Weights of a small transformer language model.
Size: 12 layers, width 512, 8 heads of 64 (1 for keys and values), MLP 2048 GELU, vocabulary 31995, 48.6M parameters.
Architecture: RMSNorm before each block, rotary positions, biases on query, key and value, tied embeddings.
Training: 1673M tokens, 12764 steps.
MLP neurons of a small language model. Each row is named by its layer, matrix (up: input weights; down: output weights) and neuron, and shows model dimensions 96-351. Each number is 500 + 40 x the weight over its row's rms, rounded and kept within 0 to 999. Numbers have three digits each.
After each neuron's rows, "fires on" lists the tokens most often at its 100 highest values on Wikipedia text that the model never trained on. A number after a token or word is its count.

L8.up1509:440432417443502499526502514559533521505465469428431482447487529421526475492420513573491471531459551472477469469522496494492487475504505444540529464453474463492420538499498494530472451495466521486490471475525522528515548490498523568434511495527500526478504579493462425500485575573482506407535497466511516539546513495564487578486446458520538571482479456482469457484504474490420511482460597498496458503509516453529467525524565564497517538469446433500488575510512498477493449416537596519507507507489488486502392457457460566519484455502527498510596529552514454440465452565481511416484418472455426412458544490531458480457463476528461452459514504517493492472479520471560493497512467527530563434505503484512444490518532515555467477523523545540455568552510472505506554513528494
L8.down1509:504495451536541512499510524471509454522455438530576417550546470516513499454462524482522520463546485499547487532530543541454463464455546507508507494463530536543445455498506521538502543480515522477503447485476643530513499501465552513452504519472497500494491445492507537510498593472531585535523484468527479431541474513492431584424534448498492598470521507426576500540465461505486495453555559516496527433536461497512483485549515516533504512547478472498456536533532507506510481472487479456492434487512555485468495477519507444521470505546501484481584524525493472458453504505477531425513453469496472477536450468489495415484550467495439478509503506524489514544488508526541546545546549524437459536496474513484523491474560497464500544500544517518454672504542495452475566533567492
fires on: "\n" 24, ".\n" 20, "0" 8, "." 7, ":\n" 6, " \"" 6

L7.up1201:512501471454478557546492491499478522495529465501530505518495487468553518481523492509555482537423531537544498441404526481465436504563572496480468457495495510578526485485578539456448467500454508486434517509545484506432564441525450448490461482521502459528510491476451446477472464434490522528525555515617576473490515609448505551558466518467471430530466521493457465472487524604476459499501456513541450512525582481488508500454459507548509555445527435507497517502531436538509457422575538514456486474449457531414480537481459511507530558515594540489467528535504514369480479554480518524485483424532528497512562496451474520467469538546578505443487487493601477473471470505502494546494519537466532510541551480487474495452486524534472441496534515520488656477554494485475478507534540
L7.down1201:492451462526436554567526509506455488492485448530509534546501569486468503534454484440532429513523517435502499539537534499476495464481486521545531437496530429511501497452504433520581535513516495504553561495535369484356528490502487525451501468531551474466488461510509496472545517504447477532525529463590543474473478450565527584499479528494425584471507502474535491406510494500464541553477492564526478494491461527498508521480526439544533540432513520525545527547452505485521472494523538476553524514506525494426542483469515472524528543571493488470489537524455460503392518509488567499534501422483510517520453504477584518457440500531511492445517507473486456535558457489486497511515511516538434477463498499502535485563499533437483536497549567517486739477506585500458481422539501
fires on: "." 42, " |" 38, ":" 8

L8.up1609:523504475480459520479472459530528518544585507504485478522496497507492545543569473493423506556523462528521540479462503549490467493547531471466537435428501534509525532441606492447496533486446508546467492513541474498530510494514489472395468442533470399498529522464516422470452572537503550521521487491545580425546495511499499420495534505474454383492456536556538510419562565444528547509531494474441502555472467506418447492484513512569505426507592450514470547518491511516547492522455503458473451547415455563549490511517462432415488521497491489509505517507557519495468502495521575551495476496559462469502489499479483462479511503491525472482475513454553447515542453469457490482466478479497539502507527508497512518447515509499539523519521493476547559534515513550505558434458491
L8.down1609:482488499495537481537532543437493456471474463530514517452453496496450459524508470523481425477492491456477506445457522519532524546524543555542487501520442568470460432481465477504439543514549483521467518494522415463496486492458483560519446523479475445491522519501487529448568503530506484547560564459531580486512532493532474523532528478482520497501480470498527509483443509421504473463514447553510481444442542504515513505510526593543481513428421548520512465524472414441474493539559489488557484567471529408457534459521493512523508533406574443535529532466467497558595545440504467426449465476438481502488534570532491490512468474525545524498540458445542522519478530511565468608569527461470462420486470545506525500530442499490458502466521483537449650412506526557487500564556527
fires on: " a" 21, " M" 14, " one" 14, " B" 9, " the" 6

L7.up1253:561498483516490551487490504437545564514572466483497468533547529460522448546476533440507414494464490526494457433481489519534495426511442452459482525557523448460537521511534545483540498512488521455521490490469592478532470542479464481513533500471506492456570496546468434487544560498463496475520551526492489538512506490582490534466468429511541473469465539512543516517568501494483513436525477565551472506468499513529465499472442565567483448503435506518482499558584557468502537448459530481446516500473500594470527562492547503421489552505432510479468509551447410464514493427500463461519527551492485443528528581425544443438465540551490509564498457521519502502429473507483440520525508586466535507514500483470501430451527456517484496478531427542481537484497500496501505489554485
L7.down1253:552564465520464539516565435517480504563514485503440463498455490436474462539468489526513484506468472552527507503556508436511437521536454530473454541557504498431522522479528537522475487584458512461485578490551555484512484508524468508478545434510519443466472460512518571509472508541544477579485460540374525521496501469449506503459442498533530418479539429469439502532500443528450631539537505498503462496560523529505499476470525491592540489544471478498513529490517471487447547455481535521534475484447493521481513549520492492419486442484477547434494491534481502534517421491531469507499611509496525465530493497499537399450457503524556490609516510480502504473580450521500443529525414479550515472519416485515477393468470526629499518547519417545556419511508520450517459516567464
fires on: "6" 23, "7" 14, "4" 9, "5" 8, "2" 7

L8.up1698:454491438403489536459511514535513600555486488480582464552529436536491441475458529535468510502483533533585538544501464467441459449472481539455517553451543467449457569488487555488495503419503516509563515475503525461455504477470503546485451510505469453466514496557510455488497539486572444504461461458445533480551509511521555502515525483522527570468518528546409455517450488470528456542502478521473479500454524447441551517490520551508538420539480516480554478522593486441470471474454518523506518473493506518439375495469508519521467494470554425494535456587539448491479455435516484449528484503552471512507495522572488499485509520505507442524451414515546458490482484542523554493447491387480458442593494520525430537513548468440555514537576479506520602500538401458485476545500530
L8.down1698:458502505530513513498474474554564571489503459435540512524575478521515502422473512453485507398532509470567548527526458449459436517461435507473473512490538487475557503505478564485502537418479506511480500549472393426414490454540509541508531466518460461487546451470432462489446457504478425508518512491486538537476495540560515464516539553460536500509528477479481509561506498501451494484502535464468529499497593488468509517534550532528519525492507483524534500482478487490456517476509522544515531486540513541508487489506523451492490533482515481485539439517507489481485489492517495439479534455453552526544481502473544506396510505461437492458520518463501493490453500544507426500523521529490490497561514520497500538446518475497556507477419491496512752424518492494508505578469485
fires on: ":" 29, "\n" 15, " |" 14, " de" 5, "|" 5

L8.up1435:530556579438477531483465498514551491522464516479499423503532501536545521512513476424503461434508465587486504436425495507528504530563548504511469567491491552547497475481507530466471564469498539440411547436510536534485580548494562483455516497563500472466518551584485509544479474474544543531533534529521528482475437486514488607548478447514527500534497469557551498537547497557522494484503558507527522475560522554507545521534492517439567457481449555510495490462524478460455497550458486455467584421478454488514485492498557532445528446531553597502548525491475527447600523533526563501485475488518461545472526534434546601496551487495488496512478459516541454513417486447465522505531492498464546538528422490463544496497514465494505484520483530508475510469525514492447494467491440
L8.down1435:512411451479463515556476475493495507502563549564544480473449520483476461462568492457500490439569461552490511618495518477478583452560415463541524448549494582505441524558572491490608516533457486514504477454522526532512495503527470463495521498602466463521504423508560529527498520580421474500489555496525494523552448500505401509470441513470523486515492504433517451545534442434516539483560530480537487517515542534494526500504474496522514535548453526482548455463490572488519525413488472543570452435485458491494557567517491561517453498510508454528470492477538496477466461513520522480469483481523503497544546431449582566546494546526528441537450468493468531471524581510477523470412513492459506458450501481553517439553452612518588480478560501498513518602434490539510501477430502
fires on: " was" 23, " U" 13, " be" 9, " been" 7, "," 5

L8.up1218:508483460445425475522547489450565528530470534519500543450492513503483536479487556464484501547453519487532538486457464443547492518474525515498480579489448491478538541501580449519485436514507490471443553490516514552501456515483510445541456474516458514543531521436559473471480505493491542530492536476566608477490495570394494563519443481439450556427501472480484504430447525472482510484529471480520575472441517448404428457516506435502567509467480472463533510463532506460500516497519494554462483489606509469522486476456534571506457528500482492474545490525502464515545463480440420516503440513601505522541461428476518475502491490436518462465501418550518513495458450480424452441487480484469454487549488527521486553499517490503502501553474514484459543544498508497497471540438461
L8.down1218:506539428560451532512491479503569515457472522464565471510487528559484520436547481518506481424525492503481476495498587507516529456501494529472521472485476425372538436546518525483455455495535494476463434547481416502525564458513438468539480521506494521469422477528579471566548522460486559497556408472477482540461510498463483461480467508502488497547458540568464505477516503564506549481476463511521516546488501492503587468467537480461523495505476436517478505568480496520513473453545516532530462589469501505386500525511482478549493496472459510465505534463488499531524551451475483459477509493474489484570492443523508464552433536530475509454446515506486455446531489482533528484508510512500472568464533459567504433541476456419405524530514460562514522526557489501387470494460463
fires on: " one" 22, "1" 20, " each" 18, " per" 6, " Z" 4, " same" 4

L8.up871:477440462542505507533554505517528501564502518493472495469446569507478451562463540553514483470495491487536454543466523476542431474442469507461499543527572497492439528497516523517447518537478544424608538454470489501518544453510536563418494537501464515460516514476546449490493415483534512539501529490485570480517485553469477445457520464496474510511539499467494503470516518460429505540541514470524506549525458517502508495498520504512525486523426500509550524496567476525578560456503523463438607539515468437458511477540497472506529510549607512518516559506400535523462565498548550473494524484536450524490509478488493492530569558468550511450485544528561468480433501490514514511476526505569471579487469448542477467433519462484535509501566579531463525418493476499569489479469510
L8.down871:463476495518480514533541531527477456450481523427400495484454520500556479514402496539472553533484544466447512475479540513480558562519511468471431486487535542555487541520469462474481427445491460542458528443525330477515449556498522454527477455506476537457442497482518455504495485481489469491486489583495589528580555548508446513528483480487487462495543513524448480525385492532475511474478526518444542539469533421440494554566455527458558535482423494501474559493516501543476428446532518452438417503460568580496581461464485568533529445538493553536464498477497506499417452537558560532445474483507426503559505500472474489540467554521554558521485464442420497512576496560461432513462512500526522621486521398421539539546446538501470480510504473507410537547505596495521483500462479
fires on: "==" 24, " Japanese" 8, " World" 7, " average" 6, " Brazilian" 5, " by" 4

L8.up955:519506457495538534589575507409521505468545473527453491428590513487473510471425504454469571574467552445515477440505548530518501536493528457525580525518550500488534479464497538444459468528474457502431491499449563506513574505478575492512441498562506507478546511540502472471514527518508564484483528557553497512470462532579492515537505562542490481523515561510399484477546533535421487603478442534499434500435487563454518528564481481553489521613475489486574559508473497505536504477467499453513451575514486536455405464491447420511505554499522463511493535428489453490494530502476470488472505543491473529445481482446506440510497515542506447540486496474539456458442537500479482504510518552394521467550527491521488518451537534507511498449421525425565498528517501481452494552507503
L8.down955:473536517575433504445569501552517453481462486496460427497474456500434508516490578528531454528474522492492525523494564532424502483514557494526529554497537420544492513465505558490498507504504461520567538510488765559455547567478479505440472519528491517547507464538475464458535498541446507545488503503497547514499522446511444438462516485474464496469486480472509479486459542457498542463496500530461506435441472502540539502538506509536538550442474508472540441566527459464426459488544531484491475492513460474479502496485460473521497567562528514455460484558526483523494460530471456507500510454507526412555435513538506509527490443491532499544503470398507561505549487543486487467558506494539529534553513523527465529454499467424489561455476503495466554498481528483491542527579523
fires on: "0" 38, " " 34, "1" 7, "H" 4

L8.up605:480461424512473553481466485462503528496495418492459488568471487496573492485500461527466559501472541527557512484472463449494424511470505485433477510511470468478497531528530533473493487517493550494486518506503465422475531493499552499464491467472486479451517510442606475512411512446546474435510500527526562499500576555499531554386481475552471507483516488529522478439453539528457478455515556554437498569523518518489476479534485516476521463463522414560543571548429474523465512480520506541486507461462476506409413485563514486520467513552545515495494518486444538486484464566496501504555447458467439478466514560496456511541444545490481413457516510577539467534491463564493491509404580465497498501515490521444425509459507462381586504521508441585465622422511412507439459510501539
L8.down605:500494479519509520517474464576561519505465465463557537488482538527505503448563467438508481507526515471543543537573538482475513538486521463470493532458549507498490522469550504507537486506477455524568513514482200490479549517500504577489532471517501506494441483476451499521485506496517484572556479495564488498486560498478496453503495552456447533496485530445577491472542474510495502471441529530460489493503500510520521495536545523583530515467484497592499573490547473453482443447529497530487461522502472497509575493505517541493522544496500505531507515545500477554539499510491537442523501462455490496505507440464533497503469400535551499480437545453534528493487486481488456481541462519534459456503498549488525510463525522511508519462519502486444849534468507512518560534555411
fires on: " |" 38, " the" 15, "." 8, "," 7, ":" 7, "-" 7

L8.up235:496443501517486521489496522493501497422471479523456433522514506498506514490473476495526485516473477500491519540508463498514507508435435485497573457386482564514438461485491512451503505502557544547502535501525532543562536503525559495475495482577566477486535551514526467477544491539481489520564454504512434494545513565442520554493446492530562488531514470494515530456513617474477454452467471458493477497492497392440558466547494451435499581442607547373488503593454475511490420394465526556507506583533504471499463488490530467486510549490507496549570485513517542424512479526489498500521455418454495454549575449505524522485523524562493478511507508463507529519484522537461533506550530536452457511504565514540509468404523513514435515499525491535490470477554511469435541389450501
L8.down235:485533397486509558471474580535503473458528509488489552511537577578472504532497508493501505499544523498519455529526550499490531511487500541465407513538482519536489468486513433505514401447403478501517508480538646502502487555489585548461591487460497548535556494462537514488449484437549501492516454446510417585539525492513546514544403507474499507485475542495534452541497478522507524494540581545583500438505538507433508527550468517479431486561483431490466482523472506508550480488442475501522479491472502530471530506410517487480518492464534536463532506494523466539485488476469524502474497439506505518444429472503483474531568511503517437466508494518496509543482446502560497517485452474471500520480460512468492549486511452531470495427475543465441491554503468443537535556531500
fires on: " " 31, " not" 8, "." 6, " un" 5, "\n" 5, " Un" 4

L7.up509:442487474460399543543541511502547541512497483518457463521416534470452456551480521557481517486548474431468506527454473494458524517462415441465563443522497539441556505493491520504473436495527493487441504447533513424503473496521554444450499511515384392487472521495538445498568454481519441558472449440537528439527513484483464469509518557471524505520491483508545468503489547447461467495503491510551433485457559526510480472450536429483514512444536513407508486439618473558544480515477501505528463443553537556465453464467580548471480529566546505486427497561427563546473521448476444451506524570530474495499535490522499479565486512462513559516489493550503516448532473395511553500464527419518524426541478552457442533549494518444415492485526535536525488518520535474477444500468513
L7.down509:523565553479486467480506545523498484477515500480526425506533409450524497476549491477491504491537472476400516458512438531507517512590547514526461490530464462528485422550505579563493441488423507479540525464539564533511525434509511514577435490532538565472463519466459444438516470544436559444459543524484444524418487516563469547483499551516470580455522504459538504564512481447488469455465467509508570481499452466508529492593462543444462506522519501516500462463444488431502564483493512524536451502499478467534465536556511531548531518503452468503482541459464482483444485568458487509483504520453537443484480545531532495475509475490520476504556468528470534531460513520545468448463517551505435515480466534588521457459491429431517526513486524474458509523519442441564501506502529
fires on: " I" 36, " A" 13, " M" 12, " R" 6, " +" 4

L7.up1239:441472447551506528547501486564575501475498463474439479508491466514453424506536539473477476559527486497497528549444472488450477444515463523417436546540452486487504536476539465488465507545432533490457536492467520503488480509484469472497480541509401439503580579478462490506528467512582528557547434485512491577440560558451541429444560435479456517537474510534504423501488546463496419450515496507569506521557523507475513535410566573533567523483523468478493470417465443473477500525510461467463560461534558491483466490501496491513386473513551522458540464493521510500477478478526419437480464458540511435536529510489501536504535440477491505514588430564530529497519501465477486479552538502425566469529414507542451452475499484495500463522488481482443482453485469490449478526437471
L7.down1239:495482470539451496476486515509537485486445489438471517519530560477455560497553569539463458522462481418559482530548488490500522527516464512494512497479498455521451534523526479551492501555515475494528506518421613515409489493484504500493426500603540479453445410583593505533541524531487462539492452457478471523487479470564474505495504481493574556531542553492488482577512506386528551484486505513400452474497544509518553492545561501548486531496472448525490504568567440570408584503486577461504468513488454525511508492492526475491465569478504524487514537503463513643464471553504516502490395404530502501488516478569451475393505488456467481508523542485550499509506453536462436521543511472571447537457558463520486470466441441562574586479468517455484519538568446507504476454440476
fires on: "1" 35, " one" 12, "one" 4, " Max" 4, " " 4, "2" 4

L8.up1332:513474399541486489506516568450536500468531526455531532498552508518535515455484400527512501582459542401529504391456575511564504504496501483504587567519500487464500480437435524441447481459451549436484531539542504509523447491604481499515520507545450447517474476489540468495487481474542502479460511496463491475470517515534421505503506403466570524498508521483529521536449413461539555441483443539460478527446456507407452485535508434483474518509520522508529527418512455522434556469458506534442482515601523539508477450504510510466562474505454431555542579504493515483514554460517496515521485470451463440496471509492515440486529465469528514473483523503448514501469521491447501436467521519462516466512552525581529516498529571528527510555508475500523509488491493505471443491523502
L8.down1332:439475536487465536483497463493425510528545491515471456473499546546513418443552494528526521468396477511520464606512468437491521522450524490490520528402479383456483503446504541465567526571514483526526491476480450430486493530515438560538494481555547570517447509496477497497519419521538475455462526529472480503587483466500490465454498479489523470479590503456506460486471465499433544510548507485520535510443507556515448489522493513582426604463446545558458406532548517494495472552555487508509444392563536595492472548528513497517501525558414556457507476489513522521485535403492497499477524521546438489500521541585540512452498467508495524483557552505549460398494444563426536538542468492483499475532531487501508482452449465550496459596481525547512419544515518496479440506575475
fires on: "1" 22, "0" 12, "9" 10, "2" 10, "7" 9, "5" 9

L7.up388:513541418478490510527474491459531464512543461578497445589560545523517517465434484452477472501588531533520503515525472446522435427501502521467555577462496497507499601523466527423506519480542479551552501465525510495450500441489518523530470550557507462530529521545558466465509406479525480544427470457498518475512586497541445486580506503461571522481443488491506533474490510498496521506461566480623474537445483475436455581515512520530566489515461480500518540502497509528493475513515461604560528463462440579406465484520573515487513472487574516477545542536515514436497514513496492531542461511477535509531536516497456532475530491532549474514424535539488497479507507592467562543466545501467502502527570556502465539491556478441496510509566512470561576455488468454479498515499568
L7.down388:492563446503450484531485520457482454514451504538498496517547484542477493475518511393588502459478534495539540559496485507549512546414507471527518572507515467480502435522435524463465464541477507516559459413613337473462513524521518542528521541492617470497464457491513486543525522517497459580455451467520562537494468490438458484530421578501471505563451526479542591543539481512500434457481519511532498505508528464503494482517493455517590558488419485486543471475479490459474540428441505525475502542435506531470498556582498512501491557513450412496494474523511468482406395455501498415500447475479515562434504504513483486482525515494494501482488506554473547485486513459514519543447519551594497460544471465510505505436507481493427555503536493486484785532431497438485463446462513
fires on: " |" 26, "," 22, " Admiral" 4, ":" 4

L7.up228:547522494455497484537519495428546538579518492532475435455477451487488492551517536509505481551538491432531477454510526502505478480491529480540450415414592498462497502552464590460518565581527527504550489530463519512510478485580522489501455459447506482530535533598485500446512478476435603475502551505479482574547445499504470536547519516532505494459486513539484442548546487490481599489473504520511393528485563565553490455538477510505484494580464460491430553463511607551472476530507449526478492550456534536524502528523459509424491487527561448484539514554389439516521546543435492484548511451522552419484489508454450563472485520578479481475506458455506466530488509469542502538506495489513481433542492410543492474449489504454539549471555493480538514540445439444468558467500520
L7.down228:563466524517569481411474496495514407474466457441494490493480519501534495426482458565552552528447474574506469462465461468476500479580515425427497465517448435481391553511514488536530506486485520529418576491495495488504438507489461501381546481535512510426462532475528437527472512465464429581482573530463500553477532575519538488494571439514524463549557443444485411531546519498510529402504444451551519471568485536470476528436508536542520532517513408406438467548603487433541551517491500480478514498525497542472512478527554467487414516564471490505535523490510544479515523518469497511461516532562452507427542472512495545507476500469466487519466486475411555519442432471462517508525531471466513492468424546592483462476451548507493556477580515571444500472497484483519509441498589
fires on: " the" 16, " |\n" 14, " at" 12, " for" 6, "M" 6

L7.up408:479515484483439497470461491499490483442441543475460501435512456486564598515476513494540508467457516459457471515437471536524460555553521492482482491502474512464457416544467582531451454474483587404482537472532502497466513492521488525514478542522531431488492487550535510460508502468520560485420491501518462550466501540475488512514527446464435496507491484477527422489488459502461454512573556493484510482483491429472444462597465500517448530452475467532490513510574531581492513545435515462489462508565517407544497488477471536446464396529553527466563493436506495556483440533602486557421428496518439503495461499548468455450465480521539477505549498496596468529449513510464599504485544489560544490581513421465527475472522549536489501471500537589494516511469485451472482487503490
L7.down408:487444527591430466520533494539553481529520525492465517487436479606545525448459523495547487476426487430491450515471459538532492551586461478568508487425490508508487511547495536529438475519526486495534468462492330458454506532513494500519568455451608439520466497500463548505469544466532496494491469577458443520464549435438506488529472537494548484483556512521473445463477512476511566571500519546519434545581481554450431496601496510489480499484450498536502495504570452556531518527515473482469439522492467477561519473520505485481487486527514578487580469482554502555502506510505528480453539482494495485485471483502494464486542563511497534485477491482485480441463517475486486523479505545523574473553530446528524414526478607478418480498473490519476624552498541467469535574486414
fires on: "," 45, ")," 19, " Japanese" 7, " Brazilian" 4, " a" 4

L8.up1613:499502511494445484546538511518474515552487513492484437435527520515519553509516548446579468514503481505551468401472508463514463522502555516485497516452594522474496536513555536489487503449485465550485529541505546467535518470556538475524544481506510496496543557411533539500558478474463388478514527467497466473452495547587500481490465451591481532472518589570495506457530490496489457481473486501428451506577525495441503544499446501481532518477502488567552493555544519549487471442539546472490519505524468538406507497506476545388508501406483539541536479503525489470450453518464500577503469475554521438507480463450497420500518490532478461558449515486527517487510530503422456465489427530440596456549468448475474497456496462474496454550448534534493477550498518409486495504512491
L8.down1613:575578513502531564504561502416466506517509537545497472448492505536459479538452546446563431493511533454502440481426451509539510479489498448506466470461516466493476500428489517490498486443552400469491508524494710569459485549439630518519497512566426505534466487510549507505520517569490475484543506541514515500518478500484491509521512504496487495535458513533467534511556485475381489501534427522495462435479501523453504478519513509539535493496478497451475520559561495485567425530528529502469455480526481511512560563507452520532519482529530508487507456426444479454413484475493495519509508428526466531470515470536527493489482504512503504498509508393499470536511515463482413510470513512556496545501501535595536553456454516504539508473534491505389612502519515519464520494551500
fires on: "0" 29, " K" 16, " h" 7

L8.up1393:456476497461473551463499489504490488524464466482454498489492481553606539510451475536486595518584480554540426496479466462481514499449493467479584517453489458495545509493497508507481528562446527504455525498558533480587432477460480477420505475554538402531539497483438509468536512574473567406499434516450475502493542489459568491493439542503553502585443563497459509543496501523521508502579524463537554587486548479473500513469456508514487538519487481475431460488508542484537534444513534508486521563466494517506425515491500486470501549526510507513558511539528521408514464548520533525519589467520483484480542484541479590468452511500486467496475527526578533496454459443539501518450484570450548498543499578507481528526566500482424511567496448478510564550485520472522526554516500
L8.down1393:528482551515489499470510493548513497462443452492457497447527575521488460484409519494499499483482418496513408484566524532459530513480488497548536472507510408515507476566495524510494504519509536505527486493517702535561436483484508470466489469494513553467475476508509524474492491548472480530520510501507500518544525452555474513474525494513505543517483509472516526597520480446496515522557522500448526513462521481491502556494538471512455496525478471484451484486501499514504485468538535454468367502505519426480569465512542547472511492569450480507481561469544458490409452500472548501452553497523462518499524501482508480510493484528514507503522509525469444532503495504505448515465499511449481440491520521484560500493475467495501521598424498473453540497491562497467488496481554
fires on: "\n\n" 20, "\n" 16, "==\n" 13, "==\n\n" 8, ".\n\n" 7

L7.up1240:451486478480488522497488479516483486541536442417438445450455465552550556460414514534488576520447548580461527513488499505524440543448463541458527525493515473517525537486525499415486501464506511486498530516502520523550505541481489463457506478471445513485558495556496440461491570520513470401451518543501541480504545533498521568495544522527517430496485509478464494442561552499482511513513568477454546582529577500528560499487438502494511494475470472512481580505445530469458515522486530527521492474573531517515520493492501515427564504501624550515518461550519463486567526545533513554482506504445446502530545566584504425495514486526507469496547593554596514445516513499488473540456557583480495559636526587484438471450462410448457527552480457533441565553504461420534470453482498
L7.down1240:459484474477444462496482536491486522505564440481490446513480535505543536478382517501566485506517532464571609403507563439482497493526478470505530520522494499485450473416456595493551527505560526452555511437487687486536537487497512484531588524543513487522476504559441483487526531533542446475463488526519586441501499529529436505527538473480506482499507486532521482530536465510431482530456484505489519513493543515475530464507484424435554424507493461454539559509500512541492455405500560501520388492530496484516527523501411493509530467464528505550563523551521518511517423587543456446546526430487522518524529501560519542395525470557514451431432557504519498455491535535496478510495509477558441489485469521467514490495517436452506512529498478479498606517540504450534513472481544
fires on: " (" 47, " \"" 15, "—" 9, "0" 9, "\"" 9

L7.up1229:520503526529373498516514448464516505542498520564483497505522515494430606445497470473532523479482484455572536501563498535474522514501500468536529516501512447495435481494606530448528472506467533486506497444482483470468545414539505486500519450547489507492444543491584503524521506414464533540474521508569586470498536481524425512487525501539504507481583488534489452499412511513451551482540462521532568532474590508534496480452466467481557488491524449458491488406471521517552450502536510520397544547536494625486489476468532504567483526492501471489557528557517526488497455479437488529422465555495527503465516558493493523385454506500449507511480526488538541485513430574398470501524441557436415478514606533514510441463519480482519525573470498425537504481498490446487484506491429
L7.down1229:566505508463540543490496492506463495507420545500577522529466495541469526495499458514542486447440520519507565546533537459493467471502485538482482473577488421504478553479448483523497499516478467525553441469516442572536431495467483483511503517477469511464474487527577541515514506482515537566520422477515558499474575462447417508520523553528438487488508481490482477494425590469541501574483526468536503469489452562536491517485470526444535398489499505495511465530460487508432520550490481443484532470488528520425473535433461496540487531483568508476517522440425477469503501475479442459572504482565523523543459518431502531570489492542557526424460496467468474515435479458615524491495533461494471482513500476549455486558467535508481544475517500492471672505537498555573443471577565
fires on: " one" 37, "1" 15, " a" 7

L7.up1032:483454503485474511535455449491493516496499452517508486516570474517474421492519482537597510493528565515513532460519472483452532478481526509479532529474489404522501476498598514507427455485517438463468435531488484462450533542502487544407473501476457562567513505482545478458492542448535521479510485483454503477525439521457426458500519468475535553563459513457510490511590482462436481539469445515478495525457466484485527477468457497558545562458433446445537527486498486566541454492450519424560465457549487464469491440479428508568484479499507529510468556493546527530562462469468524448460511469551564493467490529496481446508471467504494499482486538502495485492581467452510521515431476496518488528538455542447525609499496479478441495584530444496460510513520512539472515548501479
L7.down1032:510562523529438478520530538494500507478442453577467371558435487505510497504524470436469478466446563500509523487537554551578485553501488470525511416487470535562525517534458505568476470473506536508559485480481521467546523518567454439466459452487454413461506547504527490486493481500545490521518433454558495473442537523559474432511517442489480520486491510505491527528451564560507539558556451545497426479463483515521536451513553457496494474487514563495519476443478562503485431528539542486482530521438504472472491548505551524593444483541535531497473518450496572466475495534540558468611543553515462525581491548449545522561517499455517515520534555477455507485499438462516489478531545519478465482553432498503503563534490499489506490566509505531550444488372503449487536516526539
fires on: "-" 30, " G" 10, " (" 7, "z" 6, " " 6

L7.up637:457526483489407484533490400534504476522403543434479420523514522602454480458516447512555516561582516481446475443480583535466493482454503465548478522417470433460452566508526525465402530493495532493517374568544460524513544487550516478405531537472512480513602457488533483493483466503425563517497492498449509514503576564442447491485514491469518502525481479580590484475501501551510507518574536436564458523466504491467486519507530523457508523433483492444541454473481543455571478487505530507435512531477497480492458471495471549466498547538527503473593534450518484414454483529482541456513498533597496537522449497506495504458461537494495458456453524467534503484473474518498438530505578462480479527546485465541506432448505498453472457467500513514507534475481506547553460532451505
L7.down637:553528544490497495472496549515551466477494573473529517469451505519483472445548530498456506432445540504489535482477487493508563503487462555504555498503498553520483434512465489529433464524501443463495603486528711504465459545505493471461454494579456593517443506513520529505511550479546467459480495540508481482495510488502524517502530497470449505477470532498469481519477481508521515507477469484457513437488488496531533474450537605512500556532490556473561580454460544543508485517518485493465455532515535486511499539570472484554478445576507443437468531488418444500501523506476497543479523550503485471487456483437533484488425439462500477511509479461533500472474517539499587537424522507463498550502546495410553534505513505481493483563467505435537696503473521518525510490548521
fires on: "." 29, "|" 14, ".\n\n" 12, " |" 8, "\n" 7

L7.up1586:441460527467468492516577466522515457590562531483488427487522508456591559520499543488557499496545416520540509473452513531516474562493472448456454503478473501544507535433553477442502530433477457498553469546474513444449497474534515513553517521402467406540497460568510470505502562522479480467504466503540466507522493520495496444491532546536496508554496503473477479442573453504520520483471519505538481537526564479500516537530537454425522514390494470494510487502470518519486566468455483502531516499497520540437490509424563552463453472462453535537523522550461405526440455488490498504484558515462478446529525509596489420435509492519550478528549464573528537528440517589498582475483552515535593521527480567473506547477503436505464474457522533427519493468500472527511481436554518
L7.down1586:586494524522506473495567531475528487471532495488494477495488476485453535504444527508465522461481550545485517484585537509538478439528491512493572502571539541460489518507543502543485487523508479471505447520460511491467477461512508457559466463466529528448571400517523523509421513513422507509512495511496556465600501467451486447544544437560589492481472397526487500482528468472477486512469480450553464515450498488546552511444524530548464470531492492598449506453582450516478529546544477547531476448531514513492479539525504494532465511451509486470586449487583478546422507509486508446468507518555535424460522465430548517518526509468489557575516512528497509567443483505533500537498533508509491475522485534431436440438465424590564520563491497520519495481459519478529535508546489
fires on: "1" 16, "-" 12, " co" 10, "3" 8, "7" 5, "6" 4

L8.up1948:519514504549471490541460476425500548555482476450488501523517454566492534577439490517448498489459477526515529510462554453509453461573508472408509582474473571429508485500492511448447489546567592494389562476551400473575601475536477463423481482504503550558528465446607504479481443470562533477496514497541557497486489499430521496554490471511448510517461496556421477478527519486478429455480529559504493574491527454479527539517546537421477530557514464548493530531408514579528477475475525558458568559470497510456446469495554483508413498577578568516511540471530516514542501541474536523477556523507503511470497557471459479516487443505477489512534518558528452511571485530546483465507492474508506538498482547427485498504495530520554482455531445504522590488506447521480503528435481
L8.down1948:504509516466552522491436460538506476536465439458464458491554530538519463477556559469443488444500484529560442528557523554514614544518563530510495497605512456483550519504492445449563519501519393489592510502567173499480486498435530500507548503494510475463504470524519549484516574567484535576527439513470454500464518521481477521516495558499446470500458509500484512506515471476523544451486529513512450509473467533513464476533545440544505501438488488432518424507543469497520417482468486465530468431415485503483615481520509559560527499592541493494554580503556480449564474493474466480513490454500603543443506517498584519515469464525557483467526514452495467546467548488468470488527509499579524483428456546474552467530490512449491552502493553489489629556573509522503545475560533
fires on: "," 75, " and" 9, " was" 5